config = dict(
    n_layer=12,
    n_head=3,
    n_kv_head=3,
    d_mlp=896,
    activation='relu',
    norm_eps=1e-06,
    attn_scale=0.125,
    parallel_block=False,
    init_std_qkv=0.0206,
    lr=0.00186,
    lr_mult_o=1.42,
    beta1=0.93,
    batch_tokens=16384,
    steps=10944,
)
MLP neurons of a small language model. Each row is named by its layer, matrix (down: output weights) and neuron, and shows model dimensions 0-191. Each number is 500 + 50 x the weight over its row's rms, rounded and kept within 0 to 999. Numbers have three digits each.
After each neuron's rows, "fires before" lists the tokens most often just after its 100 highest values on Wikipedia text that the model never trained on.

L2.down635:507486556526512533494502481384633548498471458455484581577534476588384476435499510488480557536557360435428466454575473542569458469524437452469531497477451469441497536480603469478552504473518485478482473561449500515490512527504498616477482487498493399462470487508490481595497550494631486535487619603551527527500466516513539557504495471496499521497585487541526583523537512446484556569506475496494535448551494489522478525550555463406521423489458427489461561609369453491514434504444537607488557475456577461542440448582486510504463497533394541526502552505556404523527481440468544471
fires before: "u"

L7.down14:530592494518545443540488536559493481614481420493563394508436480455512498494459446458500434484518531390522487501439511463467400418572440533494476535476549504526529511545446531396482526504514475539523535443472567509523492587463387549410474512558494524490529559528528480487484447462554488530503496508568466565442518453458573430467526406568533481653520447550439572546520475427504547497507466454451406544519390540447530499501504528529478556488486534547487518526502437556549587472468529543569486601515373518516473490455601546432516471484508608529560439551515520485396488518493469487
fires before: "er", "e", "i", "es", "ly"

L2.down85:454444513595621548490407503589488513482551549506509463509510548471517525505466394556503418591431463450437559502562555445587540508436473507512415519510373571515549537491539548527485554492446484469474535472520559465409487482429516536477443482490432478473533477546522398550637524572494463556507505504484384565472539567492520484438521575486509409501480465555455480458499504560491518502515492554525487533548446504495485437448496497464504506441515489425585550397537432521397470526502531507615389548506534451481489536459480536526522493456433536485465478630577560513340530562556523540
fires before: " ", "1", "2", "on"

L3.down494:537484527542544478525544605521472499534572590434515507399538554505469457547472570411449450549433419439461492522533544472468444482486579503475580518443539549487433567501464509503500514487437461532534483474519482521495513440582491553439500488432419557528555561527583454552594466434450530444490426543508406521435538540519525515495479634460559446503584467516536478490554429520533539538519549446521477465552493541510547600536495433497508455472469553500520490447498441550474469541430511369583525468472571434451433449441448606461535547514467548495520618527495556457440402555453458588
fires before: " ", "1", "7", "em", "ber"

L4.down77:484514514507475472564413495551493488581588564458539520464370479513485473481529528410445521371451539411466536418448479514488418447571520453467503513496512420458471589487528547431426458562512560492479524575471446449491486561409538551510511525523557513509565369491495537542535468495484447493495503433507455528469454393556579536505651468492527548540510412481518550438466493451427490490564467499519451448561516496469433523576573456561523548453512473437486521509521520541560476500532497485571475525587522530559460442534554534482448518474434528559561494426550476488432526472495401552
fires before: " ", "1", "0", " |", "2"

L3.down270:525630429484458594583435506402465519439533452503557549426477416563485594492494525521491590527472460560488490487517479514554516544472493442523428448471480435504450475504513513535439527376526507580563449484544536479491565421445510406551530550548462469543525530548544480525470486603481478398519584551487481535565467378500495535456522537503619479585497448509507440508489480525536505549437476462547372397478433581437462583615495431515473449482658450540465517563499464560506490459571462503590473422413533435519534511508469528603572476452524445480535496508471493514470426478454574511
fires before: "-", "\n", " ", " \""

L2.down379:626483461506418577446492443485537567548500438432566460478481540566499552495459446553414487447466511565520501471393538508510591534565559543623486551534478520469438529453554494535546409466505559463507515467433488589535431460471456435544567519553494522441536492394565508573503509526542451573439440449484518541442458503469537567561420421513496548479481389515494435561564547503461543495502550532560462460522455427469482580474411481478534469481486531547469441478399511494487545571408432467511484533544412479545546473530574472502524538430473449521493495536522508467585453500412541545
fires before: "en", "ing", "f", "g", "h", " re"

L2.down707:510534510507480513469531465517525519529490465477534453415527522433552395548501575526514535444524501547534571559561593432574466519530473493541494425597601491434466512487489564463533523569383454521552508464442477516354466403424508497406469533556463630516517425503611470489443455517526523474570492497415464526512481518511494457475554434504524440511541490510481429514486474511433474439536579440462459467497503535512484427458506400505446528640496572592588564396488588520543417475495534469529441460597523505472454537504442466506510464424474478373465560607509440507520559529429524589
fires before: "e", "es", "ing", "en", "ed"

L4.down437:484446570501442525428438497442527485471592536542460506455531589444473576409526433574480553472546525515526403490461583472406516521536519477520486546527498422543423476579438420465487491441511513498497445426522557473530518441545505470486490486527574491563547458589505523560547308501527595550487459569502583551564469531517531491514532459518564416536510539415560551434507464505498458482493402443516586499554491495512506552460549578450545444595486498491473496546489499485479461451432472556521433530516428495515556461608547451459544553514507482400578555496542441494437574525476457535
fires before: "e", "n", "t", " |"

L4.down628:577479461557436492404531510539526543566485566549502477502515516439428393492520624527484505435550515572572452548397529432566503463496522503538542524511413487483548626536503512533446532494481562496506465518495472467391488440553504431498540555456523446480417436422589472472513390467389521635539486568471391483516535533541564518374460431498508510453515514503536434526544502545498583489412450458470460434459565477546545475539528451448520442468478533412515531475459564541520563537552442449547465459520507508414510461490463476474457424453501562507580552581483500409541520542562468533
fires before: "n", "e", "er", "id", "ing"

L2.down523:480487474537535584463509447389517474563461529506470546439511511465505465495588565446429415504487432486507538481555455480472516557432473461540558410447527472455479440465492505536478553513489514497491598507517395514478545490541494565613561525625603548550506451505479466443491490586438525534479479464420493568439508411440560385478384465616491494469561475459503530510534504480490419504513510495494543468400471526422493503590528567459485491483475558474552543508532542552516482436480470555494557461562473557448406522509531594594576465452454605459467550507609433477504425549453536425
fires before: "k", "i", "us", "at", "ation"

L2.down86:529407554486590519442458441509528574482615557462572499402536517643548532463577528473505424482526525421673531575512485523470467520487530433451475481572509574387386517452517457555463542504532451452463533465543545449464483496567535375492543416505481496506454482468524508435582503499521535507506484430496519458474502492404520562573436489528460394490466545544527470562576583615396540593494534525559461492535487480503438554577537441519424534514537478511436466440497455527502521472516503588578545473538526513490578473443434464430456472527495528556482515448471444493446428573383479537
fires before: " ", "an", "s", " |", "ed", " G"

L3.down310:463574450438484539574455564573475576482577563498538475414508414590608443479478560399496484533467462464423495576525538462503552472529426430487508520489479510553541507508456547604506497475510489532565543384452499576577533644444432460530463526510512458449450559539505467546440457587547474518423549453637526440503502491480415400454454430503574444513514512568505551473463507561500481445399618465471481464490537441520556519533422440464573421519539533505510476458434436495619500438483514552524583453454529428453441566514410501522454514473479497472466505503466436449516522541490488530
fires before: "\n", "|", "-"

L7.down206:455561481469468456431461531596526510441457525497541503519514448525492478408529488536487461493520510515523549471578428595551399465494595556450459498485516549480522596531498503505504530539463477530522414542537587553453466533459486508545594578510573509518554513506475503433536515535449441471455496489484534576550566533537407500535474564523554574463605462469524525474437409512539553431494566526530507501501596517446376487411518518475515443476525498480572382528509502468400512484394416542527492429575498491495465485447497415391494601512464521508539522570396632420427496464529517535
fires before: " ", "\n"

L5.down343:513518480536482540577512539489534492431383441417517472522491591556507538509548556510478516449498510390531506527461542434493521552559492439547525436386545456446462465558571510559455563409470505525510526577563486453494504481453510515477469491485551574581499446488411428574577573523461551469485553541557541461485470469422595538430539485512532427483500470532481420525483462498470577476426541523505432500538447544571474550457577425534377461485532571516432497371448467503506478554494589455531539496510553413577502564479439473504486520447471576502490595648507549410540522556428464477
fires before: " ", "1", "2", "u", "il"

L3.down386:501569508516505554570546449482393514513445409436476599452447510424494444359649526366470492438512529519619462524555598527484518624513532425589496461510531498539413527540532493594500490523463571518512529473536455520478499433543532532583487455547589510443507418475483474488519544546472524561523457559522517535433472471465504378498479405493505566494564443537521513505517489544468418489542476510452427412414472515496502477505540550508488466467516566544460476505471570505500522577529520532502569504631494510424459463390456498567550382470588540478437569531470447530501505478562521496
fires before: "al", "i", "k", "us", "at"

L3.down287:502543479594455487478498494502513546498491504457457524511595560474576507444483537494522523381566501434415434496436477549505540507465482499486404499456454553508450479552442441508564537474453519504547521534605498473466476434489539498376467504535418468495499468543479477500623546523469471466458469487425479511468488446450565595454485506587414564521552460519579593497569445473513499601510486506413442450580489509460523520461590392485609594478409595590569458451498527441542478515600494458471607566533567406488469500452557542505513468483564452533532491456471520415439551549514562520
fires before: "iv", "ed", "or", "ion", "p", "u"

L3.down318:441475511514438590520482519552509467445447476476492436480582476523554514478557544546484517522437444424500435551501561458465436515500468403520488579416450512504486470508483485510504463523491542523448510432510414519492444505499452461413475366528568557497467476425571587507397467535420644535499576556460524521591480459483568461520436558522435412571393598542509495542476541581476426537490566538536521460519490480513508450477521505436583439460540617487577557446493424471434543461540517518388541408505562500511451486608547515529544520413560470556510540459504528533568566476442462557
fires before: "\n", "T"

L2.down52:434503467494436473533482611558480511482442495514532462474460533446473473571521546515545549460494469499387501419473516527485484564541404466450473562529349534431528530419476507539626486411508569462475529479472449648526428539511471539532497537464467527539536482461482655539465501513458482510505511465538582611549446488487494562506526501500451445494433481506536488575471447496528476540479515551476513453598510459498473498525542477495605449428449468523515450399463444509525510536500497562468635380561489428485518558577467418506529496565477488579468442485546463533512528460515547555
fires before: "\n", "=="

L4.down148:517495478583410585578456514429488560552548478528504501413567488525619471503546573519453528503567496575475506523586494484517484469544436452507438478529479511529517497518425515500392504420461538553511475437458570577525468479423526409529427509452536445574558487559466459497507511625499513412527550521503539471565542426435457400508477533517573492567460387565448483549431525549483425503472574522470413402494448496495484548587408452545539485514586522547471483605517526563528468504500500530650536362433525469473458542556483565472517473549542471421470455482466446454458486536412502537
fires before: "\n", "==", "|"

L4.down99:551531462460556430545559426576563494481513470529538467532485505551492414514497555586433508416449444494427489378509477513491507471513477452479576533467449570518489446479519490529549468523436429477562583544450473509451584499525416477494502417494512406510494556554471498515596602554485483490493505515504509469468527449530570562512533543502490553628441547486507492507412548443540465621433586583489509525486577453486448441459388452466532463509570511390499502489447522466480449558406383499486512451468585529483490439546436529482383469566524454498468543538566542528418603483496489575
fires before: "h", "an", " s"

L3.down181:563589480550467520576531508444492514507523427538501492481468410604546415472585570445527568571421506546502502511556483496527455481481485550474400529560435535461521532520457508544448510470589546519520422504603508495507467504456359432566463485396513487587528552533459458577505402512507502520559527564527514553540504506363441456451474484495508540535493539551481567631502480571486548524472507483439434464509444517523473559563456452448460497445540542495473496490506450532445561478564469543558482527477529419489481548511470503452517407484577514450401434565480523498490502462500564567
fires before: "\n", "|", "=="

L3.down479:577555521548410524553578451439403424495534444473420504570565414568561500551487463499506605573502508552398440485434453485581427542574555586478462599424473572491506475515525449497467473487498490529490437554460528495454521493586517511443469534517481397483505512521481462570539464527533472478471449496450530477533528461394581476372460546432465493553412527524472485533452490572567513551419515488478500477574427438513553549570481511388547557429440489561513489440454504469512522499459491558464426572486529449484525466414503517515538562402585482543479521535562507478506498548464582504
fires before: " |", "\n", " ", "e", "ent", "3"

L3.down719:509488414491360538410555480528543564540455549408553507453506577431387442582471511559483573433521581572539496487444537436521523395585448497551469526557561481482505541485586476470557533514378556493532512524546551497470351363440480384512539506509523528484493427495561495535559461521492512558472478508482471512488485502534507526443494483541495583378512494457442437470572553507445556463519485489453533455400440450556492473594457476524528460557456569528471506414457512533493480486514419500472491592624510533546478467500545525481453440498556480397485511470573592517515567532436556619
fires before: "is", "er", "ing", "en", "ed", "e"

L3.down78:671521401441487453479506392540494527573483585467475546493548572491506521465527502528472585449502482488500532547484448458560433555576357479479504432524563422437547519488452528538515533512555439493535486452433479470520530413476495539500477542552549489509443456571505545528463527521519564450497484529622448533503513432501546457565534511488428482481509429413510540555505570381405468489578479574507518446539433471511564489465459469468524503542568462394462533492571592589476504516494442531491597524465491431573505561409530545503562532458590503475520538491471406575407572505432425599
fires before: "\n", "es", ","

L2.down845:496499448585530571597503499624527504422513447399475394505463533466476540484619488486555482594478480507469450448517530488497436522449462497567514506466409511505490539487507496438489482485433552490514564521420501597525460388504474460511498505442516541482504496447595557559558465494452542464505514544523481569470562395526555425606521530537453395480452589485533522549624448593506392480487531572556613463543546484493460509462523534386444465431563554458417480544469477465448480496549594434450570438474571425502491473529467449512496475523663447526509509532523502479563533539486435502
fires before: "\n", "T"

L2.down830:537487558495522490390533430492448475478534536462448517454364556493514525448528512499508539513448509487469499484632485484474414413453544465505493496456532487486531570424476589510471552518512473590494556445511523536483503479495448464366521434555423595604529541558538424533554487665538520470477576500494468491375501407527531489488444533436509426480519442552508435569508496507529581502515483462538546469512520523481503514513560467500547421466477581470546476513487498471479523477454437500472583405495626509484587571414575476510546482541412514515509494444552500587506476541527443542
fires before: " ", "em", "s", " C", " m"

L4.down746:527490527398493407565537532558538441507471596460513541523548490502555446583539523489472437468465464484496492348466515497489542530519504553568472451416502493473463467538537460449500615515513524526498532547484504491569537465514513430553539513421438474456547526556406479540506531586327533471430593517526482421409502433504478549496561559484541454474481587439459497491493540485475453533415477570560537402554522455512504496484529473485502421457575538439492422498603418551504431531525526486553503445542532515485336557419489515428517547495488490512560512527500545489416563516459540514
fires before: " ", "u", "an", "0", "em"

L3.down646:439536555448469532509543530587552477491495523508583539430427448445476535556565539613450493439481407443529531473395532500492396549481404566426556392440542437452507507519536483506465441498464542497499523549476535457498441585510482516540448476495539490583461505502520511499597568554473509495409424531520494531571503425541517508549519479561555603516501447539539489536585450482478518400445406472513476530519528561526501428471475441443544534446528477490537493523481526551597482544492534465497524427586513446486528616544501565418509492479376430592413491510602446508444514487496458482
fires before: " ", "\n", "d", "e", "g"

L4.down333:516484429511456526543449594417615548575559383434534526450539480515492414493463535496479500468600479495398516471431513547576480449522409473513493473485503542481480430453528449552523426476421503504501475537435463538487526496590515538466531533552510509493448497520604538575557550502579485544476545533399519542529433491461535458407463638527449464459637512618584533556526519440522507545525472515488509475530543482548543483600454447488576444539478468455548553491419448489527503526501612517598511530419477450557471479543515524460485530490466530424489483430491382437472525439528572563
fires before: "u"

L4.down555:542490486490475453524446493425612540467527541523456477514487563500564558571521553533546468482487569545389485514525542502600500463476429569432591634509455453518441471486468552478498423601429515530464453424498424497445550445482493498476514494553457473481517509505531429512467531478479458514385568444523455537530491441545567541451597491497539443479457451486486467431455484441540415594423478557529558426450455521505531414554560490472467549512482465464495571486525525506519440552546534530517461537584475570511537553442554408551549448455502385496531518460412498513532542508546507436
fires before: "9", "0", "8", "er", "i"

L2.down163:421427488557470584503461422557642416434516480513545497468497481479493500515583452470474522491486451431578495469465420498555463538477460463423477543529544472508496545579474497501481555530445485475433526481479470490452484572519571547569523515454481563494534492484451552532483605565546450562439502513608506478449488471607553587477503526418635508507518440480573467493445560501554490423521460468514550498462546535457442506434450439435570503442565525371445450581483551485581561529503443462533424497578489539392589510601493521493465491514430496473467552401517534453518537573524411464
fires before: " ", "\n"

L2.down358:439483524490455556545483452569598520503554525460542474510455402504435440554482507429387399384541443445550547455451416505503419419488515491509458608523511468459533543544523435494485491492513526470484475505562415529585552559469547486488493544445501513499518524500472510517653482530533556439510520475504505578532502479537533522493500536469592502517627528456473481446537476524554483493449468545474523597428529466471455546476433516434533554533622451513481414614501509546536516501452508500450471490563581483487406447532527427482454585481478409604523537459532415550379520430531441506
fires before: " ", "\n"

L5.down140:552416536516547558588562525608525492506500434553448488443555578527557478540520493487468465504572549527562531447513488447511552477445541462545405443614513517608460482449503541452425500494481457601448499505486532459521464495500565494483541475470444457427554453505484458437472503483487427480562513482541536417444504469416473541489443532464509563476534526431481526499550511492424487436418526537401618471568473428552556596426481489500513533542439609477529489516430513436515444583426470529527528481473553498387615595515396547438498539539526600423558472461546546486534477473421528438
fires before: "|", "-", "\n", "|---"

L5.down726:489440476451561487509543421512557562527527454428567497624515458552469519548514459515508511538367457572509564465495434586482535593483605496460528488492547464472500525501541517519499572540493505465437432504594514544505437544550491461483499552503497514459548553496564562562549530475420571463493498473437477544490478545511381390555475472496602412531521472367516578477549452490517520394547410484483440502478489447472450501500483521534393471455522548499467501495509528508507571552514580455479492389618492455416430464510445543549461496547482491457420509522415597552513598568534537484
fires before: "h", " a", " the", " ", "e"

L5.down823:504551513472446451504557479545469516550506589507458501591530507515509455435550502527488530548484433496514447562497475520520506516507492548418616590482458507461580541530435470565620504449433444402578554475464505594463404483543446498392472489564550506508343539534554508542533480574472519556497545547561499454523509489442540498377547432451453424463454537485484470542509481460478430505468533582457513646482534454538470486548508535445440453463516573477564573447429511483421538446472576488389420448516462523453446475516466494518424547492517399474469518462520559462480473496594506519
fires before: "h", "re", "==", "n", "g"

L5.down757:569590535492520590468570452524472528491453512439536534428456506532483418546557510452364436543461475500520534495475439549532436454410425491443582617483503511524512524455470549567558525472433491541556555545525495462467564570503479479502482455600446432433463533632540504614556498513434574532437490565554487505557535436543457472511477386472456585504420480503476428420517521450506574481497486484457485505499485524515441419512452522556524484528506505531510480427551545510457464619532534525533445479346414557504474449504564504522478498490596515506521464558506465511547474538508541405
fires before: "all", "ed", "ot", "in", "e", "k"

L3.down485:536531500520445464637512463645532419516585528527464589579581522454541451559581505507580514519527523571545517408485506496607513524479543479528510518434401576501522535442492403562467497419471345494537480496549516433401534522581558633523432487530469526494538489586528457489563479483534575512523423499493516436475493392450447568580400518462525593502506549506533453516466483526454532567512494504569482490507489551450537478505413562541472557502464433481437442487524537486447524464470467519514425491520521373461514528497451552524505509482470461412490484517496519410474434532463500504
fires before: "t", "c", "ent", "op", "e", "k"

L4.down763:527409470475574581506296557521578469488455477493391509417463487576474514526540521521541456542552425455496512490543480579498417550449386490540483567556487477639437484524545552514484399493452500465496520406487522565529516479577568528498433485561494492493445506497447597492554524542520650528490439485547613476497516425444449484523553462411500418515409573514525562410508588538591490565492565411471423475516506443543510511478479492478496513459432551449452449452538500504440475566469482441472545536562456488451473472479489477431515455532540488406564548521519546559501498493484495467
fires before: " ", " |", "\n", " G", ":"

L3.down833:494510461506479485517566445546438455424496530472547556398533573507470469470465544494471550472419507432500482524421421449556502505519581467494417482584491473508483496500541401497614457507497493539462598451461480516522450466545479344459464482507395568531501501561602540598461430464462421518483474480456499538474573498505557506452470518488515533497544490538458532564518568479499638529417454610582535446509445478410388557467614522592509498501511529535510519516515539507470533457505536576534499499545551453421487444442452556540516511534526516471450459477496577501562486560349441477
fires before: " ", "e", "u", "i", "ly"

L4.down576:509598458462536522470453456423502549547511490479578518575464471470444517529556452429454543462436445468479543517475486466499384447474464449419571532515516563447536585506493514506526572529475470557509475448604551535441696539512485570554495560545491544470515478523457417520501425510555584483490469475553474516494485522402411422484457414601606489552408393574542629476512481508444472562557460475448444519482527513496538528465503563491483582473446506487509500490504510507557514516339563547506543570439474497486471377517499439463513478478501492485563411564484519481513451466484530498
fires before: "er", "ed", "n", "e", "ing"

L4.down372:464475460551531491544540482514441557568528568572555471548473586623468448510483547496422438446490456500489499555458372495480510421512479535520499536510431465510504510549454480541429567472497471519574433463534477595373512493433551496612499473490403461481422488461503496507424506487469481571525566505490522625446489477462575383555398553516408500516601434495423430499652524464439424443516543506522542477525544513470518512589488547507467432517551494498510524462477589543458577491497489522556535481524534489553464411410533586545506427445542462595485445427491522550473507445538518575
fires before: " ", "s", "\n", ",", " (", " |"

L2.down749:519572472539475567550464511553510474483557512451562512480525486556548396531536629464524499482497473498464486500541529493478558486510481546440450531483398518538508447503470564490490515475524587628477549468561498522500477487390350510666479429522511434472479543507464474535457497595534521474468559594501441445522531520500469420449500476528576485495515588567487489490468484612496565580470458484460404429564479434498421512580443434449539441480555465534516500448517461502460533438446494473583544474456547377474448516516552478531444433511554497443461443523431455476533608464499616582
fires before: "\n", "-", "|", "I", "1"

L3.down115:550472605500486503614480542436474561499518484434413484478535500518560493496493524379513517555500537560461442430560579540487583549456452559499452440529444492472471530514421494501441567497587532522554472519531490540445522541526423472405577490560652474541513540648422445482433571513460490496509546474464435502610486565571527454431540552411551480527431588498492523464486411550475438539504437486488485466543522534503477517525498422434446432497504581522556521515472567475454461465511582473477466498453500600415531561502534428596489401497508397530497484451504495594486510482585517528
fires before: "0", ";", "er", "i", ":"

L2.down789:573493420521558531515489482578597471458468517515506570434560415504543367493451458474453498445418601472427492459496481487560487431568487494501460528573407554466471530416468486466553480462496461506440574501516472455439527518525453375486415491481455573548539497559560460534609467576508521434522478544561507559532522560503594534445445492568499510511517501559478489526544503481420510546478467600511526532447478506477421495627519509558559439517551468479520538406563449474454441486548545559514500444495541564548442489485539500508487440503512502430526481494477596484579468522437471455
fires before: "u", "e", "us"

L5.down273:469481514509460483541376440464477562512509569491499477609486486457461612582464428626500569451541485524472480481522533498538534590464468496452542446520519540514503546404588527482470533585414467475492512480486452550468542469515461497496424551552539558504584479518484490532522566507483460495469507520433490440540485545517512440448447493494489465443474523608435444410566412495439531455495484410481567517541387526545387519529483472461393529520388522504414497559482440536486543530482460584470449497568525375433461537503524499539579602486562553520467539598476650447572551482483513504
fires before: "e", " the", " ", " a", "m"

L3.down645:502443496557520442505537609484548534492506464547587401556403598578503374589465588426504468508510501426437523493446422491416413432466413581490470504537454443453500521489577550492475470441520601452549451478585508494524479495516513496475442470497521555457490450464497559557573423558531434582499518528495507546499538437519447458451482539497580480462514506506502522467458489432441501611492519550555490518444530494531493525558570497461510556463463525586476446580438527518481586491504581505494431442492505545498395442428506419486458458513518458545554551501510449554399562449535439502
fires before: " ", "\n", "1", "0"

L3.down559:579453533534469529580492444510524503470504601497503447413471469454509353570582512529560456483528439517457575491522530497452496448568554499442483524506569531534543608564532579471452480462572515509495451499439532442491446583524604561481594511475503503439471541579498487475538492585467441382503547451527545506480455498385587472480479529486507535510525485480545555408481468535490502603443483503425443449426438497548492553491462499561389410473503437566453464551403532447560493461500474408451501496467513469464593512507505500452526562450529598450476472548553518521490597495493509415
fires before: "|---", "|"

L3.down721:458480502498509533461458463499570489541522628523523486468454436548420540491435489375487568452549462520541491513469496564401428480561502440576420566480460560571547482516537457426499551411426416457528455469523404494555511531573543549570479550531527504468550449453479552529561452517534490443487505527445563478385486550491517513500565464544550390495510441516436527483475590554580479533449512478473534521526528529520590497370522431539471493456471520456515447469527448522436534643539571500471598526496435479505538463591429430500512516494441515525581522436468416521622471427469572587
fires before: " |", "0", " p", "\n", ","

L4.down297:515532472582552489450554525573511537607535501448434489389542440485514484554540461598474535511452512507584486465496492544463461485406528586472439486566531500530535465423554494470467479554511537412438410470496529464424425518517461410527406451447477389583555482499474449564555532561512493520515507462516501474470501486540470483518505534555530493396504413509541465464586463483525572468552517416461457524537430562551526609436491462586497486514382460525503447551482510616453404501463444408541476499538496437517635415455487574497454531526466508567541588493523552475484509547566558542
fires before: "ion", "ed", "at", "r", "or", "o"

L4.down138:508489505548540477553483477478496469492472490449486517461540653509507472534512532444509442546382519509515467522455439548485534486388536459572509541553498496448488462556550472398464453564523495553523547568501447497533538570365564468484519474493554417499564511497482586617548505388464540646478536525474528496537461569440448469462441526372514567546536559504500453525506321521540475524489499498505538445558582505512519586443441449458441490384573519609503445555500435546470568537539478605510479545547450475539458580505446474452554486571449531423510464463463476468440529493518419541
fires before: "er", "st", "ain", "on", "u", "a"

L2.down345:484488536473443644515454462498601498510443538543495453536507515434467494573476567547538570471525587535517478483465554437516524424546418511502465485616621453491484522453514521469560481461417481547585400525507556497480500441482524474480527449517554536492507431478513514524536503464475659455485486496429467461551540564455474486466479488577540509416549503505384488480470513456499560511495462483493548424351556516521537434574457451478460489544532532471525562612423505545493538614532450454471456528548506578458556512437483463478517459496581587417439414528513523467548539541438554592
fires before: "e", "ers", "is", "il", "er"

L3.down755:533545512536509514555487513487511510556432545545484486573407517519449456508439528452515479567565374529433453479528518462550465515472487443531436472454565465577535496452474512448446470514550460501559476515520495534586524522444438496493621499527632447419556494430575485459457473460503450554573510637477605428466454520448527387469510493542549461411646471524542540438335447513453480515454466523544452555527563568566516501533500461418516444557511456540503479547487541494520465487496461488565445503472487518569469525497507465532493510568449538469575427521562414578580427497500456493
fires before: "u", "e", " m", "5"

L3.down137:581506426419596461547481511534413448557512489378497555431487506550529495575500492512494446543531520465442483479547446511498472446489584464471467510490506598418512528468452540465475518465539523460494581426534513485509510400562520483535431501548443529499465506534558417523510504533435458415528525419472426502455512438411646595570423484415464579505506468549429473480565498496523498493585518529548506436507361548504476535540543443512583560475571565530533598480519438634485508545479564522559490521507509488457500449438502508478538443441569515478487427443499543469481567566465551508
fires before: " ", "e", "an", "h", "i"

L3.down41:490614447521552523436485502557487539514443473458411518491557391578492430406590553583494526550470492492460491489499484437472438573502537477557500572529562474516447505527470528578484583537441565474455466592515547526451455485490558542462475538411481419422490475522538506490459451481535510436543530518510479497454519357462486558450428516426518525490459498527573498493564462513504447484492462498440573509550393494506567499547424471509503454477435545461570485510461448589486464544457432536495585404460509459451508470534564513514462604414599528556507597491578484439548545507567536507
fires before: "k", "b", "or", "ed", "le", "el"

L2.down754:500574549547466517506491546541496470442473444502453552482544485496466436572497510565525492563497442524426383515612491567499484567485576503479447528507565522407517516548497434435447496518485417433529473519464688382525479533557450460437494439511456611449524429581495606456441533519587461483534489539569566560523512433499531538526477477443482489477514485525507420499553468512484518497488491483529463627581563451474450419467562467524481503516448568496478538585522557485564540453489477504484465490503497388519642448459377526471533463496462552416495388543505464460482462502466579596
fires before: "k", "al", "b", "z", "ent", "x"

L2.down767:543502497561470455477445473447504544529603462488470465438545569520471381442504513513480587481493453450365477505475498461482569527471365463547534511546483469550505497543530453541529565473441519528513487544504448463487460555484516493391504485597596430560496451485513562584457561480549479512490599567434452523483429478451557412380463564524409604534605512559646605483529494461477485518423512501440517487481505578557516533518517491509550532519398502506489583540411444445445537529489522582527591571447511524531539464533527506462461568410437424504475463484524453537422523525507564523
fires before: "u", " |"

L3.down632:516493534573513572411499524476457482510481487411498457561570461476504571499600509574536509490485472495490516516461520531342489493430520501506541506382511467488524427518449435492550417460518503459504572468575451491471415467547442467464499450452576487527452433480514498521478526527483622504551469537533460626559464506556611441538497491571431468535441533514550525542519546527547503441513418523542465439566493447471588455418499499447475470489506572430520469503474351510507527553588557473376439494589508533520531486546542456519578498446505463533474513549550577510528540490487310565
fires before: "\n", "b", "A", "T"

L3.down630:479457529559529496499521623497437501473506445513532381518556530543425515494447469576528508408458486537532481503477443558466487435499565592493419514491425486517526530531486543555439570479514556408471467492547619479480445481472474395509500471381578484490480515394629465487464431439542604460491599528484540499494482460529472540548533509481452466564478469449565474515481493509421461554439417497540504479546553439489491474503483527460425487448527551475473500531461545449538615529520477553387509482445514526462566559668616499545508462581562532455520484486529534423440518433417505526
fires before: "e", "ch", "t"